MLP neurons of a small language model. Each row is named by its layer, matrix (up: input weights; down: output weights) and neuron, and shows model dimensions 48-303. Each number is 500 + 25 x the weight over its row's rms, rounded and kept within 0 to 999. Numbers have three digits each.
After each neuron's rows, "fires in" lists the words (lower case) most often at its 100 highest values on Wikipedia text that the model never trained on.

L2.up685:494495528521459542530525496526500463511498510531528518522487463516494502503545481543526505531523461480448494509490535524528475502497496532493491516484537503521519521493526495482522500509461507513439491474449496518512464514527513480514481549476513466445517501517485477526537500468504545490502472509467465498477527524527465482476497516519491475492524469482506496500522484456538521475486506466444509508489460505525497510541497465492460513478465432449458532519524475519516506497505480473454467454495490517500502470511504488496521444522531507505475485503559499486493445484499510523486509519547520469500490492516532553526465541501489517483486482485529467500476510474500536550534447488487555503489460537511480532484450484484531495482469493490552497526521501483467485500493521
L2.down685:497521499469543468484446525478488506495517478491513440464549503477498480539457513487492454476469542522540523499538478463490479513491520482504507484494484482535480478498476506489481514479547522500523474451512483448502463498495525504459506449515493556529486505482494498532461486523510465520481496501500496477519493521501515525502529487493490498536479538515534505481511544518460483513491516518507530511517566505487488497472485512509513507442529541555492480513479486446486509515488546507515545495520487510513526528471451489503516510521459492496513478516472536537505543512511462475514495473443521525473491501469491452493527441499523518449530553508491494479530475504510506474467476524477499504503538456477522456503532533511455523533500514515464512475519474524518466534522506
fires in: "games", "tv", "white", "movie", "guide", "aitc"

L2.up17:477536498465496533512459508511477507458484473519475546474466438547503458509507463490518490540495476527477443527511452487522490516474474475477508532483497527524517533513519554556506484507487473464431527470476516511502497488499505524504510520483537495521498496487493508528462487493497451534474471515489485493489486481519499476521512515518527484520518503470481545499532464512490503465472500517497463479468486495477483482510492451437524512547494514487455503519480510508499500514517513494507474526469473506516519507519512515483530494565539493525503472487516513498523508457476465496496534503507455494517483496490490481516491536443515435489512537495485533482533465516483511458529499466494505536486484477494517492550474466509523499524492551541503476527514487512521483514510464
L2.down17:506492497506448517524498475515502537499533484485489487505502533482483516513525550538534524497466542466469501540541481452540478543494494476468498518502474513510500490520525513511523540467575499537518515474476461486465481473482478544468469499483496559512496492510525500533486514505534497516527504475503513425512529483467519468512514484521515471466499482546520484532473482482456517506527506487516496493527526505497467509511525511523488478492525462479533528470459497521488511531450513536457502476521523522487497482511486477493490467451457491537466495510530522503477494509467503536494488477512516502466498469487480540495471478508528481493478564482503545459538496514503501497490478461529493567481539483495497531471489503473507550492557456564525477502527482504494491442522537
fires in: "village", "jean", "battle", "jonathan", "jeanne", "diego"

L2.up644:483538531489526503475469501521505500503510527481500530471493478535571480501526477508503504556518493444512503487500447528459494457490481529488544482488542537511495472522485509520514466506494557514516528502527497546477482542540522521475512474522499477542487490504511481497465514531512522474486506536459473487496503540502509471538501503473465493512508455510548508512482461490547523478466467501482494520483477479483528440488527509503459546493477495482508492482486467473491453507473521515464470487492496496526496517514490510480476507493489513507449494513505516485453473525495486517523450474508484490518502513478460478516554522501518482514481497516488521497458533525513503498483519470414470490551466528474480500508506546503507497517520489465516483513500468481502463528532506
L2.down644:505461476490526499516505467493511490505505480502511485518471519483456486483534485526521514505520497534514466462532536478478480513425569517510461498480509485496564483498469507505478529522496491518453496504509472478491510478493495469537498499478469522494510526483514495484531468458501499526531488487547514489495477515534504491493513527544539509497432515504456505470536472485475512526579523476491481498518510515505455512486509478528509428492504507506509518511477511507511521505487462466499462537480495551494463464529474510546495507479500499510578464497504480497503555475502510480477544528498522490484466478500512542491498494490440503527485499498506499498513510465497497534513508498539554459494521475549533472506502482454524529491481502466532511481505537522476530504437452
fires in: "years", "century", "services", "games", "feet"

L11.up413:520531541497504497515487480504584486487474542488520521456467532512486494473516483523520521495466502534473518473505522471506485479483455503512505481487536505465504515508509517463526515528509443498455500472519530505523524482495490533520523495509551489531503500515511498484484509470496483527506475485510518543519528504482489539501462507531508521499492467510506496416530490513473485558494513493528468532526507483511526499464498514467473435508529480504531530498500504516519492462523487481537511462505514550487517506453496529470506492513476503488474516494511511512521497463490519469497544499484509525517467517510499484498460446470490514512499522497517503411493529544563441527512511497507491500490514483510538534505475494530500493454566482459491521510487474492506540542503530
L11.down413:522472504527489533484524458434507485463466486483507526540515496550498508491491476495501489467501482475470497490516494466524489499478476501512512504526472519490464487501516542506508547519449481488436491510478536496487497523483525489481480514506510451554458521473476451502508516448478500503484549518481518500486486513489477541504502558516496466501447487472498461532520518542474515487450475493507510477488486503454519517499448531525528523490489489497517454467495522535470521454477503471506499502502486481496487505517488526527509456510526535496490528497502526479498492526502494526462487490465490523509509506464494502458506523479491479520495519548513516468498473559484486497505525502467453517484490513548528516548501502527446521492479499507511532502491470517497519499509485
fires in: "not", "to", "be", "more"

L14.up1455:502506513519497478534487488466557508506442487544510525522519503529463485512494448495566510486525523496492514486454467470491501520497519493461494482514544535501452521512535477499472509491486471488490449477517543503509492493475471523510511483491503490511481482501523514502458519473493510530499510469541538493511535448498487493490465511487530451498495494484476508469500518494494481530473533537511509523499475526542484472477506458487496498484509505529514498466514536517488486448537527475497508464531482511525501514519540474496487531491505516512465538517482522496527570493508507517479538480521533550540521487469470541531493509509526526523510499455539451496496494493476469499491503503454474551521527492523525529483495474508523526488482499509529466514506498487488503540451514
L14.down1455:492502532499541473501513495461503514453494482511472504514496512513457495488516495533539509510543497490504519535529515489449483507514482460462518501504468538506480492495447526525472539522505486499478459484480535484510494533527538528507492479505491492505473513485474514506510539510492499504460467510483489462451465509487478493515476491496494513476502497524489472480515461515525494463506516495452481507508538510505510476499499514467541514459533544494480467550516522505513516485498530452483550503495467500483529584516490472452493484515477552467502497532525536516509523513516502535485521514483495504531475462494470486503534540456538500510470466481499531512512475475523523444514519519500488504503486491476496480552480491473474547484520505496509544509488508517517505529492477
fires in: "to", "be", "was", "were", "from"

L7.up662:522489501503475494502539511493515532496501496551503482468549535449511455483529537462500540467506531482520515520410542492504496507504528510473500482517505484515501523536515488528526521506517514478471523517507523487494493419483489546488518494479490481469505528485507523487492501475498506538459450486495507468505533539529492474506494511484511473496499516483512489491500480474524519534469525479516513479487473516538500493475487504517507529472460493489490487449525496494543512465497493491516535439513473534496513521543511453504504533525444502493510497506548468480501527491492499482489452516501510486474489473501521555474523511489530485502520513521489446447475515463493514506484499507545499525522481545537473454510487487482512522444503496475487541481507504511520505515502528
L7.down662:493529497507487505534485507511546504503541467488486470486481510519524493565479539481519498495465481513473521473512486515504514529488492525463543483508496543465436485519474502532508515541538457478453535494500471528497504510498481478510472505512461496491503489462533466559456450499515506518515546497487501503534514489520478457501516479476488476512518522506528446492454516534511457529515495505539456530505465481511483517517496556451521479527466504529465518516535528518488461487528503492493493513524525498513489499543488488495496475483485509506461496502521504530502499539503480534468547479456490493510514556567534469506490515485492500526487499525473523465480530500540502466484524462553505504493525527511485486542501497518496483468504514526498504478511485516491514493501500
fires in: "is", "was", "year", "pvt"

L2.up822:512452466460476494494537495504538524510501499534516548506496482518504522491466532545491487520478530497481480565490503504486532528544480539529492457474494504459478486490507517433486573511511493458495481500524535512490464499480525529507496522499515507508447497490460560482525515525493483534481511521509445487506480537505478524488496489525470480456514551489485513486507542518478454469550504478502481504503541487448524504497503534498519486507503492520544528505522515524475529477493514498507494486478557499479504474497481522521471475553491500491474534488490471518470534487485524526537505510524464492463489493507534510521458511470507530511489510515505542482514528529502465503482500487520513484488498462502466493457483480518474456499467494514501484501522472487471478479437484
L2.down822:462500466531518507518468523500485450535525502480500485496461509502432492507503466479500527536484485495488480513523477475519517504470504494479600506483490478519516518475486476587490434473499485497506479503473506466498509475534470491510474494512486510459514513492479515499509527473507512481493503498493525533525528472484537507498510496491502522516508457512535445515503473521490502480465455485493526484519482540526514472494466472501508486498493465502522500497495517490507533515491542553522475462509471470468519536488513475474517528521472529528497470510500490475490424473536421518461449481487518480524514503491490485500474478544472460507476483513470479496509505477520505519457511454518489503556464510505519513506524500477521508478480496523504505457487508512515511526506466
fires in: "4", "5", "europe"

L2.up110:518468563529482470515525462488489530523469457486507510539464460459508488526486480504523455489492493524479531471505465536516557487466503537489489512475476508523504510518496513502523490508538506485474487496462544499437499511514500506522479499499503531507498462522440516508511487522492501535500491492473444550511497508523466493514494516500512465504497495460499493457518546487519473521477501462456530513492511537475511489493548495485525480515498469507490495472497545482468537480484538501493479476504486529486494533496485501530518518473545480487532483460513497467468533506461506527544470500503499483532488481501496480494492512453545493505540532516503506509515473516490488459468504535468495498467472480544508478513500482551539495482517524511491531509469530458454502502489537
L2.down110:495531501480497505532456516508535533501529514523468530482506511555532495554499535514464524526486513475488463465498531494487536559494514488473493486495494513503497473538524507467515476457481524503499490501459491514500471498521526488481494494512487514489518527468511484515553451497486515528506482518490512489533492486551482484480538494499515509467511468518562519536477471483512502535533451509496508466541483480511522505506423507514495529476451506460513485513508516511516513501458511499491510531546515489493525469555492521556460495516441481550535470523504494529571478531516532522452497529512530511456537485545490520491501504536495477482474474480509478482502502501533505485519490460530471509515527498520515523506526487510515529525521511528480499500476481489503487533526458
fires in: "have", "played", "worked", "move", "help", "competed"

L14.up891:510478488484506485497509504482451480485529536520526515487476547534508466522525501467517524474531502486500458508532482528499451468477535481471467505493475479491485502537454475496498502516467513525463490517509481495485521474510512518478527489441477498502514460446499513502480513516489506495505542462531496512536541479507507487517502524528466513498498495516490474535481516491500519553507501463500489526480521462482480476517502488506487493476532496523452512493498521500479505490501512515449534551519499509535492460569511513468539515556521488518502505511483501520519533536489557482508536517524475506512517483488443541516523497474503503508489510501516461477491492457487534498510532476501478518520534511533529536504494539509535498517545540482524500486518522469463464461509473
L14.down891:508515471456466512501484498466499511470474534511495467509494527510474516535464484511490459496528469457528509469512497469541529489507472504480510544479467474496514530470523465490554527454506548481518523528462514483491478511526522476518514500535433519504454495507483503536525496490505500505491469462475519506523499477486506489521508466542524554518484537487518477509530511482441488505469518550508513553524515538502514492478494498455551496541492485518500487526511548505548522487514504534493535478525530482442532556496517510529494518527469485511528515503494495464519524533499508493514520509492524463471483485530494495513504516488483525477491502544511484493496503509532459520530474493499543474467503494519497504506514526516496514545492502500515518470516487530506484521514464
fires in: "an", "terminus"

L14.up455:449518525523563454509550515487505523486535521493509514497512502490496505467507527479482467545497527451530526460423504526526515507499541510506557511492531471477523491500515445504509545479515495493443584464522490542490520494498473505481501504538519487506440498490518500472516510457506515533505474464518506525462500446467455529496519481484488504520514516490503478496520484535483483483436491516519495531493465588482477499560495498483513460474448498520490522500511477483508505503496502478521527500517499487479551495520517496483473497537495458496512537517492458444512490519482499560498475491479482503514530525508512492512506526496531500503482477500465527503487494479532493524523475491533511474490499487526462515498486475487511482483499467469474497471469490538509498499511494
L14.down455:484515486537476514536535530475493481525505500559486474492558499483486468502478537527483500464506512467491471514455500517498515514471496479492526508468543502483483525503488504500500541507496534473499504540533462511495527515485513507478463477486486534467430517523513549516491472458522483543505492471525506467516465501472523520519508514524486519490510525477528507490552520550534420509504549481510527540495534486483467505491487499520482496513507500524513500568503479500474508485487474504519541483518553530490529491530536509468482474503490526496499462544525470511487507454470489546479526508501466505441480530511533500499484523474564484519505513504537540483439514496536505513502453505498533504491469526476412516517490494507503491509538470513517500483491528490499468492511539
fires in: "was", "is", "also"

L14.up31:484538455458513488498481455498485500494456473477488529462484503521528500528485478515521526516553479498466509514514499470549506483531526503449477527529475543488550512501455485492465501522494504467454469487526518525525529478493514481511470468487506516465464489505539485470530487518499487487512497508476513501475526526479495518515446440532516453481499495500522511496489490477466521492504483499522485511511511514488512486501503502501524507485520508537473507512493492506463484470507488511509546466505508512465488480523488501479487490522486495491504507464542510474496542442503486536492530545487464428515492473481504436504503514491504460489466439459488462471452492481471475565478511490466496507538461473509497494512488504441513470476562492500528526511516504550520508488537520
L14.down31:490551470546497476501496513441483499479496503517530429499455519493487517480531517484525475473509485535508508482497498474471495509498536506540497558531502461512492567500539487496480458486493533462526497517504490481475524520537517504518472516475483552493504466471537471470473478537521504491497483505476503473526503528550507510471564473502494473461521503552544493528489504510501484496504486519525460474491536496521535494512509463487525529508553521493510500504498503528482486495450527486516527515495523509495466542479472482513533498477453520512484515491504517485514536488471498507498497493452539488515529501517492502491483544555492468495459474522504496513509497513478488461508541547490553506476514543504517473522517506488525519489533478487506487500514545489512515519489458
fires in: "is", "was", "are", "be"

L11.up632:479509514483500520479482488481520510501507498470491480560468472533505558508503483482504496503526527522495490480542536505500454495514482514506492464504491456507522458462487532542540484509505454477486450515455548482493488498529518458486494506476490540478477456508465474479542490505513469469533470519486494510520512503468504533497480481472530533509473492504546466487489488501491500464404536530528476458507458495503524489519480479489489511500468534535485510464498450474527540534528484515487512499477451492512518515494487500498476489495485544443514494542495519525507494448567505496503503535550476532494501529476499466504510476447487459467503489476516482460522476561521465535498510482471484541472505495488499514517488531472484518486496475475527508491513544527542521482498494
L11.down632:486474513502476505474539472461514485502516520500490482517490462493485510480540524559478497523489511519509516487493481506473505498452532518497519508506457483457511550483499508430506487474477506474519488516532476530530521486523536466524496516555469540507522536469477572468452476444505520463518480537470504429477536484503495521474555517494523510475535517484473533524498515483489491498523502519525489530521527531473499495488506532528508474510496463435491486483479486518515502443485442454485525458520545502476504500506492514504504511500476484520515486481506464477520516518496515510477539476448449497520529495512477463495489504511491480512551504499514495555478511470526531513463496550514503525531506488524533503492549476481470513539511508503475508487492474530498450509508496
fires in: "is", "most", "not", "and", "more", "was"

L2.up966:491503454482485502486484540479499520509537482512461514515538510519560516505518440500482526506516468517516532498424480528473467551522486507456414505472532520478487505488519521493517484537483497514503505524492523479503477496491475496505508491543505470528479504495462545479483529480489466529503515496514490498474503513548500520497534514479460487486534489505511543465474475533516489501488483522458473511541501497482457509467522498512479486494484486539498472494488496530494468531539472506550496528455518491487494530508464497511520527477529539503531537513539504507477484497556465536532530479514489515475476493520468515450498514520485459487483459519501512480479474505521496473509500532534496515537507547496500503524456509475506494527495497505532461530496500523513472512502479
L2.down966:500478477479538491516521476435490537540476527518560482532482471512529518465494484527492462500490507535499500446560472491463473494522515498504484464512476487504466498525553500499507524484497518522489515483528492491500513492481453515505510498537489471529505509492498510453530497528506540516520515490472490457484505518499494546478448482511500491483548468510469467471521492500540531532504512509518503490504476514495467473546457490511500510518516476450514534505483521480518502533542496492471486471512502501538482484489512529472531509519471482490471505468499463504519467541445491502501502503473516507512464465491508476542503474493471528501478534468543509501531468503539488511501498498487511518489483492545542508479516513516474553458505502518523506526494513433473540475528502
fires in: "began", "started", "found", "course", "making", "instead"

L11.up1239:496527488423522479481488503472497530476493507538518490513457485551505501492477499463506525490490517495486462532552505467444487536498467526465519506493523506500553498472500464492510555481471521529491498533454475496486494509490527520509528481486491490515485503498551545522514504512489495488533504496490499517496513504526505470526490458489523485495500495493514500500443495503490524504465454495465506505489512426455464538512462523545535455496488453493488447496445505520537501506453530507455531490544476522520472499493504485525506514510487501481458565507489491455535512480501520526461488512517511527523470532486520496465520477515526493494506527498565541524494539489490528511468534453518511484509461503521515505470431498494517460516520457520484549475511511506488493477507527
L11.down1239:509464456519474486501500484495492467485443531518540488504469505512509531524544501512479496492516480514470488488507469498474490506486443504497486492498497503484502469494463489521494543514444533509579532493454468492479440522541527496497485544534473511489474461470520543491472507502529493492508502458489505469541471499510525534514499466487489501522487545501499521529495517519488524496450506563500491514485492489494495498517502446550529524541511490503510436531530512577460484504468519510482493479564547491480516480529484523505484498502484533517474539533516509504494535510525519473504498508507494513533528508512472433517494527476524511518520545502500552506494501520521509512439491487516529510519524453519474519502480467500511465500511450499500532489506486538498447482498460
fires in: "an"

L11.up589:513526478497484487567520509520505461500528481509477483484468492503444512520511511464492541512502516510499481480496496544482501481501507480515477522452535496489489478547549505502517476500532513526480543473493519495502511525439513526495483519518510466514433523505553468482490522529516519508520485484545539513508480464501484532485450524497518450459485479469509529464500508523486534516477523489434489476508492534527494513522469524491480492478509536504446501477487547505459497508501517531476484506522513525455511534520503516506460519443466488497523481504498516506506498497511518506455531488485491502523485497494513526457522481468477490491471493474498513483499494480521522520515518513502448479500474537485451488480470534512468492520487552498474498520472536528545489431492485
L11.down589:526522495498512520509531452546488519504459464518520502520492506504471509541462500544460442518504494460478453511526528495556465493486514462501494499539494478478492475510486501463472519485497464515483513532541525503492486510516483474418464482534466533516505552515511502543538529471517463459475488485497520472539525463488505471487526507468525521518515475488463560468502492483477496547525519454512510493478515476499558470487508490538484488507519498509516461480489435511530500438513472473497496515532539519526491533461523498512482503537519481513516477500520518506504512516510440485491531512528524505511496489514505501493506504507514478543480475510555512517477539525540476529491463530541497516469539501494480499501518492475540488514505469529483456459455481480515518486474480
fires in: "as", "a", "the", "of"

L2.up1102:477497477529534535518529491534517540508519484522489486498483483496525503493487467516515503455520496466487482461493504526495525527452488469496531500491493497532522436535537501494543486510497495451482502454494512526526532509465490527505502507516524522541482465509446524535454481550526473530526530474494513546478488492543532481514489480484484439509446503504469513489495512480541519482497493500480484530518519518498494450518492506505530545463505513482512482549464458482506521515529445520484482489529479505520535505514519510461490508536499495542519505473531514561472500481502559514547531464506480489451483535479528471522517539469464509530526556512514524507565522515495499501544529490502529467492511474520526485498472524503484440474512468483467499527498517491488466495467445
L2.down1102:515517541498512477509481478489495475548506481508495489470526546496494522507547546513491492553492454534527469536546509480525509512567503482508538520473493532491476497441473525492467489532508494510509546490474511536486547525511475518469501478489484485503499518468531534535477519477503504460500513487554496503509452540490487471512534513468513529505469476504505488484468487506499511496505516512533528491465503460477520515457486516498464460495506499504489516511524487521516487522504496514489484496525507505514467486507519529518503496502460540535514502509468471527489498545438473474453515432485512511517504513508490480490443494493505492474516504476474469456458489500487495520515513524515485536480490526544520510478510506488520523500533500517538510462513485504500533506479535
fires in: "village", "indian", "battle", "labour", "congress"

L2.up1343:522504486521515498489519517467529491524471447517520493478470513498491453507509522505485516524442551469487480556541522502484527497497475469485518521523495507514483514507514496515520518458515516492537454524462518481548525464496505469529483528511473462516524469510485472473513480478510525515516461500478480524529501503490480538479484469516501514488513478467438527522483480451453521488499492489516514471486499450518503533490504490492502488503491487506484480458493507503506487472489530521463505465498446489518498492500458501488510543460525511500529486560544520480516515520517470500496560502510483463465479544523524494528517491427492546496510490488530489492511462498483534468515510496429491533495531516461493524515508478480510496507491510502482522510473490550434490526520500
L2.down1343:473524486493499509508466494527483479487486542508479485527490540534463522504514479490482483523536462527491488480494505489512470481523492520488437502505541503480505527511512558491472495566497485472456491477530485517513478530521547529451534506508479516480454488532529516559484531536478487502450569495504510500517510480525524460497506498489531483486524497516487478501533509491522489494538526519483504487521484523491508482494511506497472488494492492535484515539515466480497469500545518506523476537445523510479557528516555485536500494505464488436482487492506543509480545499462546498512474476517571511510479457487469533477485532526459468527523507470516503496494520482475473517475471508526508481475474484516502556480491476532528463508513503503524492498513504456540529502439508
fires in: "where", "tv", "series", "television"

L2.up1394:493515516486520474544545467500536495497477479542540492486483488479516536505508484485484514531501527471515481490508457508476482497500491488509521498499506502468494467473484467506545492507466509511504512497486483511535527444476514520466502478536529529512511521493459508446466506478542531489482492510523517488512493490505463444494476542525547555509517502486493499465482493441518518467489519534496481510464508483469399498516537493500497481499523499524521477498528511485514466527451500453473529473551534529497470501444497507526495526510508513526490522481479504452536479497482519480492460465500503494515466485494525497517502501526486488490473517479548490501501503471500495462496493516494545518511491559508516517494505514506456494462513504512526497544544487484513559480488458
L2.down1394:525495524528503495488556527482504487528492470472504477513508459552482528503548457510496530512512499484499457508511526500521494511481507473530513531517529518492480449545509482533489502519470498493509475503528482515492484540462547475508493515460538513479510445473472547479505504527517510484465514492492505504481522456494510521484454539519511485486496467517494490537523475500438472473537495532520465515441558497487496513477472472534492469488516500521516525500475480517465462516494477485499494493510452519534516445508514545489500496477481569485507499466453505476541480492509497476522510508458487484496515499498495492489470511503500476486469517511484550512530500505529492522471487455495544518531491509476456514508530509491502525496501515533514534521562476461494527509512462
fires in: "texas", "mexican", "juan", "spanish", "victoria", "chile"

L11.up142:536460459512497539491492531509496478486521505469510499520511493493496519485459546464509481571482514496458499517533507499512519488501464516490489440543502486500541504538484519474485496500478508517480495477493513444512464509494507451523477492497524516508486514483503435496474496484488517509507519535505489498461481505546554519485498514469522545520485490461512474513533499535547524500509446530448484452495489528486540508492485511523519481523491484518508540504509487493509500479537521482522553541486520489501451515454518491483513499526524484491486489540511504530509520492501438500541506500534507501491523516478504497550495508505516521492561565503503502497488523463491534472566501486500497534558510515539488495507437482547476537513468510517503444474561524528560509482478476
L11.down142:479507527501488495529476490511459513528482526502494481483514508487513518500552563509481480440496515461480509465482481524510515550501478527538482520535487475478524500508501478490487476528518463475543489532532514505488514486468504441516498473514514516528501522514485520485528482469518491509483531515486454501491508502498520480492496470517497445484468504525553518512501490518508494506505521546509532497463521513515502463529498493492486484493500489485435459460525474513510519494506467489457487504521521504530510503524528506448480487511484534494497479512518477479510467524448506503524453493516500520508546562467480520511485531449522492543456509504510510489470487447503469446484515492513522478512541512506474514495542508475508515519520476507548498455477524516475505479499485
fires in: "a", "e", "vladimir"

L2.up746:502468502517545517483519513495521483558486515487507489542488521489501524480499521504508528485521481472486499501511468497489526458495498509508461486453538514497492505515534509527466474490508471501437530440511508474509484527513503493497511501451489489495500506481517481486487519478498503527494498472491513511495547465501500497543534496501514496528511511493510459510514451506489531516471486508478484453448471504473552476516471478488461544491512487552525508516485472509488507544512496537497548447464510456486487495475502501447503496489488471471472502506462548496504493534506507520529479484515522520463486487522484471492517538539476469504516486473486478472497453513494462531465528507507516508499490499488504548493503527462523542529469480507530495455439532524511494510539514
L2.down746:508533491487532462482503502513519493471546502566488478495522424533496501525485545488475496483529476543482520496496521537480506510498492511470527535519454477546513493513486491511569531511511500547493510557481490539489483497517468469501492477488542488510498529493503494484515480512520483535510505504558483503529518472505501493529426502508529506506470508528494515501477503478539531521538473500496523520478495482462426487488518521482493513492501496477501499478508463473468487473519487469483492480545480512454508541491530506504492525500450517520500546506520501463518473490455496505487503533497494466480503508487560531495464529454528518480507487520507480480511553496495507489486499508535500497455495516538492485480507504479445492484541505481514470539487561501458505500488494
fires in: "studio", "professional", "actress", "actor", "firm", "species"

L2.up720:480469521508513496537447506496512487511503471500506499516498535520493486485482513503453489557530523514542461490432483502463486502504525522476493513502503525498498540551463502511519518453487493472514496472494502489551497517527483520472537488499474487502553522487443472449494439510450487514514493507504482504515485527501524490534495500490493514483502468488515492495478474510435542521500482474467470477501481536506543488545467503546492482512524474548535521483505533474479524494510488521496507534502492525493502506479524450541484488508515523502537511458478483523494531528513530473510541450517544554499525492512502494491482494480472517535498521433531505556519468500435526504536526509530550478459495511499519461441492492488474515498508514512508496470506492537509500501470488
L2.down720:490534504489514461465480516472460492499497483497494472478508471486518485501476486479543491477502528490484502496511484479500445480473498506489492467534496494458497495455456480478499521543521510523517492499480476501458516480458478491518497462477538485515517504513517521549515551539511506518503556533547527466493484474465481515543513522540493483536513545491500542521479504493521460496486526492531571508476527516496469520504453501500518558499514518476474504512468497562473445467486506441480454506462512493499505496507482503494527482503528542547493527528497528493482436469478515501502468483499451509494482475522533490473471513518514521479492464558467518502534528490526486468477438527493537510529504463477543542496518500489479526511483502495507487523498521524510512523491527
fires in: "up", "label", "hard", "records", "billboard", "certified"

L2.up154:498499544519501497492487527514456506516490486490480486465497498504469471484511509492493559518489486530526500582511507476512472472525513486523505485483504498538515491554475506522504481471461475446549544552487484476529516462549521519484499513530536446510509515504526479518497515524485509453529501505464521491493508465478485505502500503480518510527465501499459459529497472556454552506471507520499456511527536524490538489472463563503500557505505482499467494470426451521464494492529492506501472458461441528545526482475511490514456500499519499501516541534482483497504498521514482494474499506477516489512466486486512487522471480498489516515453552488473469471495480520509493497508468515505479464465483468539486545517502510525506528522537494521478495513537480504524444502455528
L2.down154:506504488488487464491500471536488434462502487477491493486504473468528544518467494499480471502531511521471479484495526519464472491529496462528440499510498497480497503447513517487517507465527486495493441464500480508474532527466477512491482517507495534517498542470482483523500494471473500528512513501522468501527481516508509524552509534524509485486527480512492539463533584513538429514492491470464565522481484485514503502522533463499457507489533504532501488490500554444517497527510496487511560534487533523476485509503511513507538511505482508500515482501498518505511504463500524523517493476534501482505521497502482512483509517510491498459539468533500505548476519491522485509499488510452523529521532518483513468497502441485463513499476516469575482498447511525482502535508502
fires in: "early", "prior", "date", "records", "late"

L2.up584:475552540500518537498516526515509440480503518513485441479539532520502509499501483526501497504487526483551467553484514501530539518507529506511462499478502496493525492517445491537554475472476472497506507511495516502463498491495475481455534536489492463527500503485521471488465521512511506525500495518521524506494509477495546529524501507473469519454464455466435506504507438491460473473545476462503478477527490473544496473502499530517471515512484474529498554443519484506494475484514494529518466519516492498498510442461527480524540526469458509497507493516484543529518506498486480506531495487535514529498487485499482532471491482471543510526493442470525497496485469488479507504438472482486541441494461484478507479514473522506499494492527533508491527531534492505482489508550496
L2.down584:535501478482497444493525481531473504483470492505535503532453508527480487533499504506486535517486491521462484445504493481447474467514503485471511527508483493502503452501482510487514495494493446490473488508499493517526488508513499505493487511511493486457509494538507510515467456511488500493504487485536515517496485485450483528482491484551536444530491473481508503461503556480509572548487485503507526479464525515495506474481529519523538516515490500461519519517455496494507503507510501447459498478470497518496499545525478519521501455495527469460504453519531464501486510489489517474503509520513471458470473477511503500504481561504482518484493509472497523483466534456526500497526489508494474525513502524485515516482521492493474510503506473508481463508482519477511518503482501
fires in: "records", "television", "tv", "army", "states"

L11.up720:552503470468492508489552486504511473542490455508495523480473525470513446482490523530499448487447507546504471486529492498502454514514494523484459515456545482523484489496501492491526534520516470539475502489503506478515494496466496503489481541499531513473515543495521480464479512518509521516515548544549483510507502480519482479523501495499489469526516529457525524550505507511559482506531476510498481482458491498509507497504528502533489488518482491511489532509482510538514550471461480456543488442532516480515498508539505485495435505477494516493508486468514512521505470455508508517511532492488487460499465477473499486533513468505486481490507539522455491518510536535474536562532531460459457507516542490512509458466463490541503485497518495540521527516514519504508544510547526
L11.down720:522481497499536459517497499494474515540509486497498500548505476468509530491535498486512535503488503502558495509523464530481517488502467513488497478510498527492507507501507527513472487494518521533479492502502460531505459517485499501496490486519503493515457499500529487497539462493538481484472503488480464475516539488521507458433532462481478485455512518476499513546497496458473501534480549498479520517497492467502495454509515528529537486525522493494475498522486478550478509461553513507499504562530486503523557455464523464485478494526502497572543523521451539479487464515498484501483475481483500493554485488517507506521492507511530471485451485458469528489519487476555488486485511518535497509499428523493502471538492491508464505504533538516485477542479513494509499481491503
fires in: "a"

L2.up246:512489514511471538499527494470509529545503517500501462460523527459522471515502471477442550481541474499513552516483469446523494489461552492475514498415508524537488486521532489502474496496550450474493524504537487485507511534509486501478497450471484480513519426458475469495505489496546499514494518492497514503478533508505519493567500503476519493512470491561509522524526547459549492499504517487493487466505503443474486492528483519543494514536473519521536529504503478493514518481476519541482469475486504481489454502528532451493531534515505484525532514494513540488490480484498488521460542485531539504485523484493529504469511522548465495440525516466469510502496489535487530531493494480514517440491477533503519498473480491494505481529492478494530468493503533498496479487485481
L2.down246:503532516485484520538503522433496499491429476520505545532487525505490508531518524461464487498480481513482531464486455518525503502523497527499516490505497539496530522504533502483522480504480466532518482507540475499519525472479470488448535505474480517489504472468525505500520462469530519501489467457496485518526512446475492502494522480483494501520432510541534515501492496550488500524507496504508496475496470547525470516453521515507505487554483513512515512485528512504483509512508500522472486487509477505541495518534554479544510561485477507459501516493537521490485466486499518508537515515512467561499521501520525495474490552475510545448546542492467488530452494520462460532491484480508504477492502507519508480519521466512494523493453517505525481504454545526472534543532499
fires in: "long", "company", "firm", "short", "synonyms", "species"